Part of a small language model's weights.
Training: a variant of Muon for these matrices, 7952 steps.
MLP neurons of a small language model. Each row is named by its layer, matrix (up: input weights) and neuron, and shows model dimensions 128-223. Each number is 50 + 12 x the weight over its row's rms, rounded and kept within 0 to 99.
Before each neuron's rows, "fires in" lists the words (lower case) most often at its 100 highest values on Wikipedia text that the model never trained on.

fires in: "of", "during", "to", "following", "by"
L2.up1009:49 46 41 52 61 46 36 37 56 52 77 51 43 43 51 58 64 52 33 43 59 47 67 24 59 53 46 39 40 53 42 63 31 39 36 67 30 56 81 64 60 56 68 54 55 50 39 48 56 39 38 38 59 26 45 43 49 61 59 26 59 49 47 55 65 54 41 76 59 57 29 53 48 43 55 34 62 52 55 65 34 60 44 53 49 30 58 49 47 50 74 70 48 53 52 70

fires in: "5", "8", "9", "4", "1", "7"
L2.up70:50 43 53 54 41 49 39 47 60 40 62 33 56 40 42 51 56 45 53 55 64 54 23 41 69 45 41 32 31 78 51 51 31 58 85 29 65 47 74 57 38 61 33 50 48 69 55 48 67 63 69 56 65 68 36 44 55 51 60 63 50 32 53 50 56 35 57 50 71 40 47 42 43 71 31 51 36 45 26 73 35 47 36 49 46 56 59 34 43 50 56 67 29 55 23 38

fires in: "on", "1", "september"
L5.up1106:68 34 32 42 47 61 53 62 49 41 60 49 65 53 40 49 33 32 60 60 45 46 48 51 63 42 49 53 67 73 61 22 68 61 64 51 73 49 56 71 63 64 38 71 70 42 61 64 35 53 74 52 30 64 53 72 54 40 34 48 55 42 60 36 34 54 29 79 58 46 45 52 60 45 56 30 50 53 33 43 37 45 55 62 64 56 45 53 60 50 54 58 51 68 47 43

fires in: "from", "in"
L2.up418:83 47 64 60 44 39 65 65 38 37 46 61 57 44 46 47 55 52 50 51 45 50 45 58 30 33 60 57 32 45 60 45 41 52 43 65 68 61 63 59 40 35 47 58 64 56 62 38 38 59 49 38 64 58 60 57 66 40 57 57 72 23 63 35 71 65 52 66 52 60 52 39 45 51 49 41 38 58 63 65 63 43 50 55 37 49 68 39 42 60 48 41 50 72 51 53

fires in: "part", "one", "member", "consists", "result"
L5.up740:59 38 49 74 37 62 61 40 40 63 67 46 55 40 34 46 64 50 41 59 42 40 51 59 68 60 44 29 45 74 78 58 50 66 59 56 50 37 53 60 29 49 52 56 58 33 44 57 38 57 62 55 53 68 60 50 44 56 41 57 28 31 68 62 60 51 38 47 15 50 46 47 52 65 80 36 50 64 39 72 33 69 34 49 66 51 80 57 47 60 38 41 42 65 45 50

fires in: "there", "of", "season", "years"
L2.up1452:68 44 33 60 42 36 52 50 51 37 51 34 66 52 61 60 61 57 37 68 70 33 36 54 64 50 51 52 54 38 51 60 52 38 55 46 39 46 51 64 52 50 47 45 63 39 64 41 33 48 68 42 42 53 58 43 70 62 34 36 58 34 65 54 36 53 51 59 48 53 86 53 26 46 51 63 43 72 57 58 45 39 52 42 48 58 52 33 40 59 38 79 56 59 61 50

fires in: "of", "in", "during", "around"
L2.up1221:38 61 54 53 38 59 17 42 50 59 46 39 44 27 56 57 54 46 64 50 64 64 29 61 60 58 45 42 55 40 38 61 57 33 46 46 42 50 42 54 69 42 46 42 84 69 51 43 53 18 50 46 51 35 33 63 44 70 45 75 59 51 40 63 68 43 67 59 34 56 53 58 38 82 69 66 37 67 51 46 42 58 52 28 32 51 55 59 42 45 40 55 41 54 42 53

fires in: "all", "they", "these", "he", "it", "is"
L2.up94:35 70 57 55 48 23 55 51 39 55 57 54 38 65 43 36 47 70 63 51 51 38 52 47 43 31 51 43 59 52 37 52 44 39 49 47 26 35 46 49 44 50 26 56 52 35 42 42 46 63 73 48 40 41 50 53 71 39 54 39 62 50 65 17 72 61 66 50 48 54 68 55 51 58 32 45 59 34 73 59 63 46 33 68 38 34 48 66 46 57 52 51 47 51 47 60

fires in: "to", "by"
L2.up443:82 50 63 51 34 49 61 70 50 40 56 41 43 61 35 59 61 58 67 45 52 57 67 27 69 48 26 45 45 67 50 50 32 48 36 46 56 57 57 34 53 35 46 58 32 55 55 36 37 56 62 45 58 33 43 52 49 47 63 48 63 50 39 40 40 48 32 68 51 33 45 54 46 60 37 68 66 46 35 37 60 45 53 61 71 52 74 52 31 50 54 71 57 65 22 60

fires in: "of", "about", "on", "detect", "data"
L2.up566:44 64 49 51 29 48 41 66 31 67 45 42 29 44 41 44 66 60 50 52 54 53 76 39 51 52 48 50 36 61 47 50 39 44 51 46 34 51 63 19 51 44 50 46 36 42 41 76 69 65 50 78 46 20 49 50 40 62 43 56 77 37 57 37 59 72 63 47 68 48 39 57 59 41 51 61 57 53 46 41 39 58 44 52 33 56 31 40 56 66 53 62 32 41 46 55

fires in: "000", "500", "there"
L5.up73:77 37 43 49 49 47 57 45 49 26 45 36 55 55 36 32 43 46 32 49 61 54 54 66 33 46 68 61 44 58 46 56 46 50 60 47 47 54 62 62 29 55 32 57 56 48 39 73 34 44 69 27 56 60 65 52 53 63 51 47 39 49 44 43 40 58 62 56 50 30 68 62 53 40 79 32 69 35 47 48 35 64 47 68 32 64 42 39 39 46 37 56 57 68 67 68

fires in: "1", "2"
L2.up150:50 53 55 28 31 54 68 48 35 55 47 38 46 46 42 49 51 48 26 30 68 36 68 41 53 30 48 47 38 65 30 38 52 37 27 27 53 53 38 38 48 63 39 57 54 43 84 43 51 25 43 57 54 59 63 54 55 35 52 67 41 50 48 58 58 54 50 52 60 68 61 35 54 49 37 56 34 52 56 37 52 38 52 44 44 47 69 46 45 47 44 35 36 30 36 46

fires in: "it", "let", "there", "that", "what", "here"
L5.up1290:50 57 49 47 44 30 50 35 47 31 33 33 54 52 57 43 45 34 41 71 55 36 44 37 33 55 59 46 56 36 48 46 57 63 62 32 47 49 58 54 50 30 41 75 61 75 39 81 57 25 60 55 60 52 57 38 51 52 49 42 33 45 44 40 43 36 29 57 28 57 54 63 21 52 68 48 46 58 59 54 56 59 45 61 32 47 55 39 55 62 81 40 40 56 49 59

fires in: "in"
L5.up541:38 41 42 54 58 47 43 70 36 18 47 43 56 57 70 24 69 35 60 60 44 54 35 44 54 60 45 51 57 27 35 45 34 42 33 49 68 54 53 75 40 58 50 41 48 41 59 58 42 43 57 46 62 41 46 49 68 31 53 47 53 41 57 56 58 63 57 53 50 48 58 32 55 34 46 34 50 74 49 55 57 44 69 67 52 43 64 64 33 56 35 58 48 39 27 58

fires in: "1", "4", "5", "9", "7", "2"
L2.up964:56 40 40 51 56 49 46 49 20 46 54 43 59 55 37 45 54 50 41 28 38 60 48 57 54 50 51 42 62 50 55 58 43 52 50 36 35 64 55 75 46 60 39 38 66 72 49 50 69 55 63 31 31 39 49 37 40 33 50 56 51 62 36 42 56 81 77 77 41 64 52 34 55 67 64 39 63 56 50 40 51 51 26 46 47 52 43 74 48 43 45 59 21 40 38 43

fires in: "of", "the", "main", "central"
L2.up489:34 57 49 33 58 56 28 42 59 28 81 70 61 56 80 41 18 49 40 53 50 40 51 39 27 62 53 25 47 46 60 60 59 45 45 34 50 80 57 45 55 37 60 27 64 47 53 51 66 58 35 52 51 59 76 49 49 46 36 65 61 52 60 56 51 46 48 46 42 26 41 43 41 46 49 44 57 63 53 64 64 32 65 44 38 31 22 53 22 55 60 37 68 50 49 57

fires in: "a", "of", "in"
L2.up1435:58 49 43 55 47 45 65 35 49 54 76 32 55 61 39 28 81 37 41 59 51 45 28 63 45 40 56 23 45 44 42 79 53 33 40 34 69 46 56 44 54 54 36 74 34 52 36 65 46 58 43 36 51 54 49 34 55 36 55 40 34 37 41 46 35 52 63 69 46 51 46 62 27 71 60 55 56 66 41 57 63 67 28 56 48 57 45 30 47 51 44 37 27 26 33 45

fires in: "are", "were", "with", "small", "together"
L2.up136:40 66 54 59 41 35 47 35 58 45 57 74 26 41 38 61 41 51 58 47 38 61 55 46 41 44 73 75 61 51 75 36 30 49 42 52 31 58 92 40 54 44 52 38 46 45 43 67 44 38 64 40 48 48 37 42 48 23 46 43 71 43 51 31 30 52 58 81 53 49 41 58 74 42 36 57 82 59 60 38 37 36 25 30 80 75 56 38 54 38 60 60 37 61 63 81

fires in: "later", "early", "in"
L2.up1376:30 39 34 64 68 35 57 62 51 35 54 75 30 42 69 44 57 51 58 50 44 49 60 59 48 39 29 41 49 67 51 49 36 49 39 45 50 58 29 59 55 56 59 39 42 20 47 62 54 42 44 57 34 57 40 41 61 52 48 41 49 66 58 64 51 53 60 51 48 57 36 71 45 62 40 53 52 61 61 40 46 58 45 46 20 45 22 48 52 61 35 71 55 54 38 51

fires in: "of", "hms", "saint", "pope", "prince", "von"
L5.up705:38 35 38 59 29 38 75 52 76 61 44 38 66 50 48 58 32 61 33 53 64 74 36 67 49 57 51 43 53 53 45 56 59 55 41 53 50 64 59 38 17 56 34 53 63 58 58 57 45 65 55 46 60 43 52 56 38 53 50 44 49 60 60 56 58 73 57 56 50 42 52 62 40 76 74 62 61 40 53 27 47 54 50 45 75 40 51 53 48 58 56 54 51 51 51 35

fires in: "000", "200", "500", "20", "2010", "800"
L5.up703:49 47 56 48 44 36 48 35 45 63 49 38 39 59 59 65 66 41 47 63 52 26 51 62 52 63 44 52 37 59 62 31 41 53 55 35 45 54 59 53 39 47 40 56 55 42 53 58 33 62 59 50 55 50 55 39 60 58 45 32 66 45 64 37 43 50 49 65 40 38 52 55 49 76 61 34 47 47 44 44 48 60 64 62 63 52 57 39 23 70 66 44 49 53 48 46

fires in: "of"
L2.up525:71 32 43 43 28 60 47 43 54 33 59 51 55 78 43 47 63 48 58 45 51 33 37 63 59 52 48 46 63 41 67 80 57 37 45 41 58 48 71 73 56 68 53 45 41 69 18 41 12 35 46 54 51 48 37 72 51 76 29 42 63 56 44 44 47 38 67 57 45 54 64 47 37 60 56 58 54 50 48 52 55 83 45 51 36 25 46 28 55 52 51 41 38 55 44 69

fires in: "a", "won", "lost", "in", "winning"
L5.up86:47 46 53 45 29 56 58 64 45 49 57 72 47 67 54 46 71 53 48 55 26 57 52 42 57 28 59 43 25 42 49 64 41 54 48 52 30 50 43 52 43 45 49 57 53 49 57 69 24 42 48 31 55 40 50 66 56 36 42 50 34 37 64 52 64 28 42 76 31 42 70 49 38 28 41 52 50 50 41 71 53 50 57 57 44 64 40 23 39 34 43 66 56 19 50 62

fires in: "of", "prince", "that", "king", "duke"
L5.up1446:55 41 50 49 54 46 77 49 54 55 55 32 62 26 75 50 49 38 43 49 61 48 48 67 41 47 69 55 36 57 47 59 56 69 53 31 58 54 59 50 55 51 65 40 48 59 32 52 49 70 63 52 58 28 36 28 72 47 48 45 63 32 65 43 52 63 59 45 66 60 57 38 49 64 71 37 50 40 46 44 55 66 59 70 58 62 53 61 50 55 54 63 61 49 66 56

fires in: "had", "has"
L5.up1048:71 30 58 53 49 60 51 55 43 64 36 57 45 79 59 48 81 38 60 52 44 50 55 44 60 47 53 64 39 54 58 56 29 54 36 63 04 69 69 48 36 37 36 37 63 41 52 61 39 40 47 47 46 47 51 33 25 45 54 55 47 45 37 41 36 53 56 62 51 47 58 48 40 55 61 43 50 55 48 47 40 39 55 37 52 49 86 53 76 39 60 60 53 55 32 37

fires in: "of", "late", "death"
L2.up162:57 40 77 50 75 16 52 19 27 35 59 57 61 37 57 41 39 45 59 55 43 25 46 39 60 48 68 45 64 40 54 52 64 34 55 61 46 63 83 43 44 44 62 54 45 58 52 48 49 38 44 58 32 48 68 58 40 51 57 46 48 48 37 55 53 45 36 43 63 56 54 65 39 61 49 46 54 40 52 23 23 34 59 51 63 66 56 67 36 58 82 43 66 54 27 64

fires in: "9", "6", "3", "4", "5", "rudy"
L2.up548:54 41 48 61 49 41 19 38 55 50 73 44 52 38 26 37 55 61 68 62 45 53 62 60 53 49 37 34 30 53 34 54 25 33 50 51 46 62 70 59 43 69 43 44 65 27 63 33 52 47 45 55 65 34 65 52 77 28 47 56 44 45 33 62 40 62 42 60 55 42 40 55 61 58 57 61 43 58 58 43 40 59 38 32 51 42 60 48 51 57 36 48 33 78 37 58

fires in: "the", "national", "2008", "1980s"
L5.up535:60 60 38 66 50 32 49 60 45 56 62 58 43 53 48 45 40 37 26 45 39 35 51 49 58 60 41 33 53 62 51 61 48 41 51 67 43 45 45 52 64 39 48 48 46 42 45 62 38 44 54 41 39 41 46 61 37 30 43 27 34 56 60 38 54 45 75 75 78 50 47 50 59 52 42 29 59 53 42 54 44 76 40 46 38 45 55 36 58 56 79 50 78 55 50 50

fires in: "a", "one", "an"
L5.up583:58 45 56 50 56 60 50 68 47 51 36 46 59 58 42 61 59 49 55 51 30 61 43 38 45 49 20 56 43 61 52 52 54 60 59 49 29 64 50 64 82 44 52 82 73 48 59 69 48 70 45 55 60 64 51 61 37 49 45 46 39 51 70 66 53 32 61 30 60 48 34 56 25 56 48 46 65 55 50 64 48 45 41 58 59 37 52 25 54 55 42 44 49 54 62 50

fires in: "which", "that"
L2.up695:62 51 44 59 49 51 42 66 49 46 45 44 47 59 46 29 48 59 54 52 60 50 49 55 64 53 57 57 53 38 53 69 44 60 42 60 54 42 63 44 52 57 58 45 56 32 44 71 31 49 57 45 57 47 57 24 68 52 48 38 38 64 74 55 53 40 50 44 32 48 53 50 29 48 63 10 50 59 45 64 59 66 31 59 50 46 76 40 58 45 70 39 44 52 37 53

fires in: "then", "a", "his", "the", "now"
L2.up387:31 49 51 38 44 72 49 36 48 30 47 41 63 48 46 49 32 46 43 37 44 54 47 62 57 63 71 46 39 72 39 42 38 62 49 58 46 67 76 53 28 46 38 72 50 57 66 65 33 56 52 65 54 55 48 51 47 50 39 39 67 38 45 60 40 31 53 48 54 67 47 49 60 61 57 49 57 49 54 53 44 19 57 44 30 51 50 45 57 58 50 63 38 60 57 45

fires in: "states", "world", "war"
L2.up103:49 79 41 41 47 41 56 54 38 54 31 71 69 63 44 46 45 57 38 68 43 37 59 63 52 34 60 49 39 65 46 60 41 64 52 54 49 56 64 65 64 33 55 33 60 53 44 61 49 47 51 45 49 51 67 41 57 48 29 46 48 66 60 62 58 37 42 60 48 46 29 47 41 51 53 43 37 57 63 61 40 60 31 46 64 43 68 68 13 58 53 69 45 55 37 51

fires in: "000", "other", "many", "most", "of"
L2.up920:76 40 53 49 71 45 37 39 50 46 59 40 43 32 42 47 64 46 49 35 70 37 36 59 49 58 70 45 43 35 68 70 22 22 57 28 25 62 42 68 31 56 39 71 54 53 33 55 32 52 71 48 50 50 52 50 32 48 46 35 61 52 63 44 40 59 72 70 43 54 35 47 36 49 57 27 47 67 52 68 37 57 40 51 43 48 33 59 37 42 67 59 51 55 50 35

fires in: "march", "season", "november", "year", "february", "may"
L2.up1159:52 24 54 63 55 60 48 28 53 35 61 38 52 48 51 38 51 34 39 45 53 53 50 51 61 45 55 46 48 42 64 61 31 66 55 42 58 57 69 50 55 50 58 80 16 66 51 58 34 49 57 40 63 36 48 46 63 53 34 37 60 72 38 51 41 35 54 50 40 51 47 34 42 48 50 35 68 66 58 71 52 46 49 56 47 49 48 52 36 60 43 72 28 71 43 64

fires in: "in", "into", "part", "so", "of"
L2.up1060:46 42 55 69 37 48 52 48 60 47 33 68 50 65 61 50 70 66 46 45 56 67 53 63 36 34 51 49 72 53 30 51 35 65 65 35 70 26 35 38 51 46 60 59 65 33 48 45 48 66 55 51 61 67 44 46 67 61 62 44 53 23 60 49 64 38 41 59 46 47 48 41 54 68 76 42 51 52 52 70 66 44 61 64 59 33 81 50 55 48 48 51 50 32 43 54

fires in: "to", "not", "t"
L2.up645:63 55 40 75 34 58 38 60 47 59 49 64 51 74 54 34 61 48 46 61 50 38 67 54 52 48 62 68 62 30 51 60 40 44 46 40 44 51 69 27 61 64 56 39 61 55 54 37 47 62 58 48 37 40 37 66 67 50 77 50 48 35 43 44 56 60 56 52 45 56 18 48 33 67 38 51 30 66 41 52 56 55 56 61 73 64 53 55 53 64 62 57 45 64 28 54

fires in: "in"
L5.up828:60 20 37 48 44 49 44 63 40 44 51 48 48 52 66 34 89 61 61 69 38 44 34 43 66 56 34 54 41 51 58 71 45 40 70 65 58 48 51 58 53 58 58 60 50 76 48 58 55 39 49 53 46 25 46 57 72 58 39 48 43 47 43 28 57 57 60 43 54 74 24 50 29 55 54 57 29 56 61 55 78 51 51 60 57 38 47 81 52 53 43 58 51 49 26 46

fires in: "to", "can", "must", "should", "will", "may"
L5.up1167:55 70 45 51 63 54 59 52 46 52 40 53 60 48 57 47 43 47 55 71 35 45 54 67 66 47 51 64 51 36 55 70 44 47 59 59 40 52 64 81 36 45 46 49 40 48 29 72 52 34 53 61 44 40 62 44 48 41 65 44 41 51 19 18 59 47 40 55 68 48 34 60 61 55 53 62 62 61 44 49 45 44 32 49 38 39 36 44 39 52 53 65 49 53 58 54

fires in: "to", "tool"
L5.up97:45 37 56 39 76 63 59 50 31 46 55 43 54 60 51 34 81 30 65 58 63 43 84 53 50 68 62 69 48 53 49 54 31 52 63 44 46 39 65 48 30 52 52 32 53 52 69 64 52 64 58 58 58 24 44 65 66 47 60 44 47 49 50 42 49 61 46 76 53 32 31 44 50 51 51 40 58 73 39 39 52 46 39 63 58 49 75 55 59 51 60 60 40 58 24 32

fires in: "other", "another", "own", "further", "more", "others"
L2.up196:70 62 47 54 57 49 43 43 35 54 54 44 29 47 41 52 58 70 41 43 54 48 50 36 49 59 59 44 44 50 55 55 17 36 58 67 38 67 38 63 59 30 25 58 59 29 56 61 31 67 43 52 48 60 61 70 48 52 33 40 61 56 39 47 48 19 59 68 22 53 45 66 58 45 38 37 53 35 49 54 45 38 35 49 31 41 43 40 46 60 42 55 33 49 70 50

fires in: "that", "who", "with", "which"
L2.up617:43 61 40 53 47 45 71 67 53 47 55 56 52 45 37 61 62 48 54 61 61 62 56 32 50 48 36 40 58 38 71 56 65 50 42 47 60 57 46 37 44 57 29 46 55 48 39 58 44 47 54 49 50 53 42 43 31 68 78 70 48 56 64 55 49 45 43 48 34 47 39 64 34 34 52 20 64 54 45 59 50 66 68 28 63 27 54 31 64 61 63 41 38 44 45 62

fires in: "to", "premenopausal"
L2.up686:49 68 40 61 70 57 40 55 57 57 54 45 67 74 58 53 54 34 39 78 50 52 66 48 45 53 44 69 45 36 53 57 49 54 39 36 37 69 52 61 37 47 50 60 51 68 60 43 62 51 46 71 53 60 37 50 77 58 62 57 52 50 37 47 53 70 81 63 48 36 48 23 37 69 57 44 20 63 47 53 32 33 67 64 57 45 36 41 44 51 51 46 39 63 37 39

fires in: "he", "there", "him", "his", "these", "them"
L2.up98:53 36 31 58 56 51 69 48 36 53 42 65 56 62 43 38 52 52 62 64 55 30 48 61 54 49 60 27 58 42 43 51 35 53 41 55 27 59 38 68 26 53 56 53 53 45 26 38 39 64 51 40 38 45 61 64 37 49 43 19 54 49 57 41 54 55 59 44 36 38 42 46 57 59 51 35 52 45 46 77 72 54 48 35 51 57 48 49 36 42 55 81 53 76 34 40

fires in: "and", "legislative", "of"
L2.up324:75 41 35 52 63 46 51 50 52 54 32 27 54 61 65 60 51 51 53 63 63 56 44 44 40 52 52 33 42 51 53 58 70 56 46 47 66 28 64 63 49 66 69 41 64 27 57 44 40 81 57 39 48 41 58 63 26 53 51 50 60 50 39 51 46 24 27 32 59 34 44 37 42 37 45 50 54 45 39 53 62 53 70 57 51 39 48 47 50 51 62 49 49 49 46 54

fires in: "of", "uncle"
L2.up123:44 46 41 69 53 53 64 56 60 41 62 54 45 57 57 25 36 61 41 23 81 52 29 37 59 65 56 51 54 57 59 36 41 49 50 57 59 54 72 53 34 39 55 40 59 55 53 52 53 48 27 56 33 63 42 46 66 36 43 48 64 54 48 54 44 95 46 53 61 40 37 45 54 79 63 39 52 55 64 49 65 35 57 43 56 59 51 50 57 57 67 46 60 45 70 74

fires in: "has", "have", "year", "since", "also", "previously"
L5.up1234:72 48 23 68 62 52 33 38 53 82 49 53 26 43 62 49 43 51 44 45 38 54 72 60 42 60 40 44 34 45 43 43 38 45 50 67 41 46 50 45 38 49 64 36 65 48 53 40 47 69 50 69 38 40 41 57 31 49 53 27 53 68 46 43 48 44 47 53 70 47 51 54 60 56 51 42 69 64 70 65 37 55 37 50 30 29 62 77 58 64 38 66 47 48 55 44

fires in: "there", "it", "they", "who"
L2.up785:65 31 32 49 54 29 57 51 52 39 46 65 53 60 49 43 43 50 51 70 52 41 23 50 26 37 59 57 42 39 66 55 55 68 40 69 66 54 62 48 49 44 20 43 53 28 27 39 53 34 36 45 57 31 56 57 49 58 52 42 56 42 45 36 46 63 42 28 25 71 59 61 53 71 58 56 36 52 52 43 58 94 28 54 18 62 56 41 44 53 53 56 20 65 49 52

fires in: "from", "of", "syrian"
L2.up1132:45 52 46 36 44 54 36 62 57 57 57 40 68 68 36 55 60 31 50 57 49 56 57 50 49 72 58 51 33 64 48 64 35 28 72 63 43 44 40 54 37 68 56 63 60 51 38 46 40 63 61 49 27 60 52 40 44 49 35 56 78 55 66 34 46 52 69 60 21 62 54 52 44 53 74 42 61 66 44 36 54 45 38 72 34 36 31 37 57 36 61 57 37 72 34 61

fires in: "1970s", "1990s", "1980s", "1960s", "1950s", "1920s"
L5.up1084:47 58 47 43 56 62 44 52 67 52 39 43 44 54 62 57 44 43 40 56 60 44 72 34 75 54 36 54 51 34 62 58 39 55 32 47 51 35 61 35 53 50 33 47 65 44 53 58 42 55 51 70 33 63 70 33 47 58 46 49 42 66 68 54 68 30 54 40 51 55 13 37 48 42 49 38 48 52 38 44 35 68 56 43 70 41 69 57 50 54 61 57 55 49 55 63

fires in: "to", "army", "rebels", "russians"
L2.up82:67 18 57 69 51 37 33 43 34 40 56 52 50 57 63 26 50 43 55 71 49 49 59 62 52 41 43 74 56 63 71 52 43 44 53 37 37 47 41 62 36 43 57 43 56 53 47 51 39 39 61 46 16 63 57 67 68 52 62 50 43 63 59 33 29 44 62 87 44 35 54 55 43 60 42 61 38 39 47 38 46 55 31 50 30 49 58 47 73 49 55 49 67 49 32 28

fires in: "to", "i", "t"
L5.up315:62 51 47 56 39 64 55 43 34 48 43 52 34 53 66 29 44 65 54 48 41 50 41 52 65 60 54 55 56 55 60 49 40 66 54 60 50 37 53 57 46 49 46 48 46 34 50 50 60 44 51 61 47 60 60 43 65 50 61 40 59 53 70 33 53 45 62 51 50 35 62 35 46 57 34 75 46 38 53 45 46 39 73 55 61 63 34 48 40 45 86 63 50 76 44 52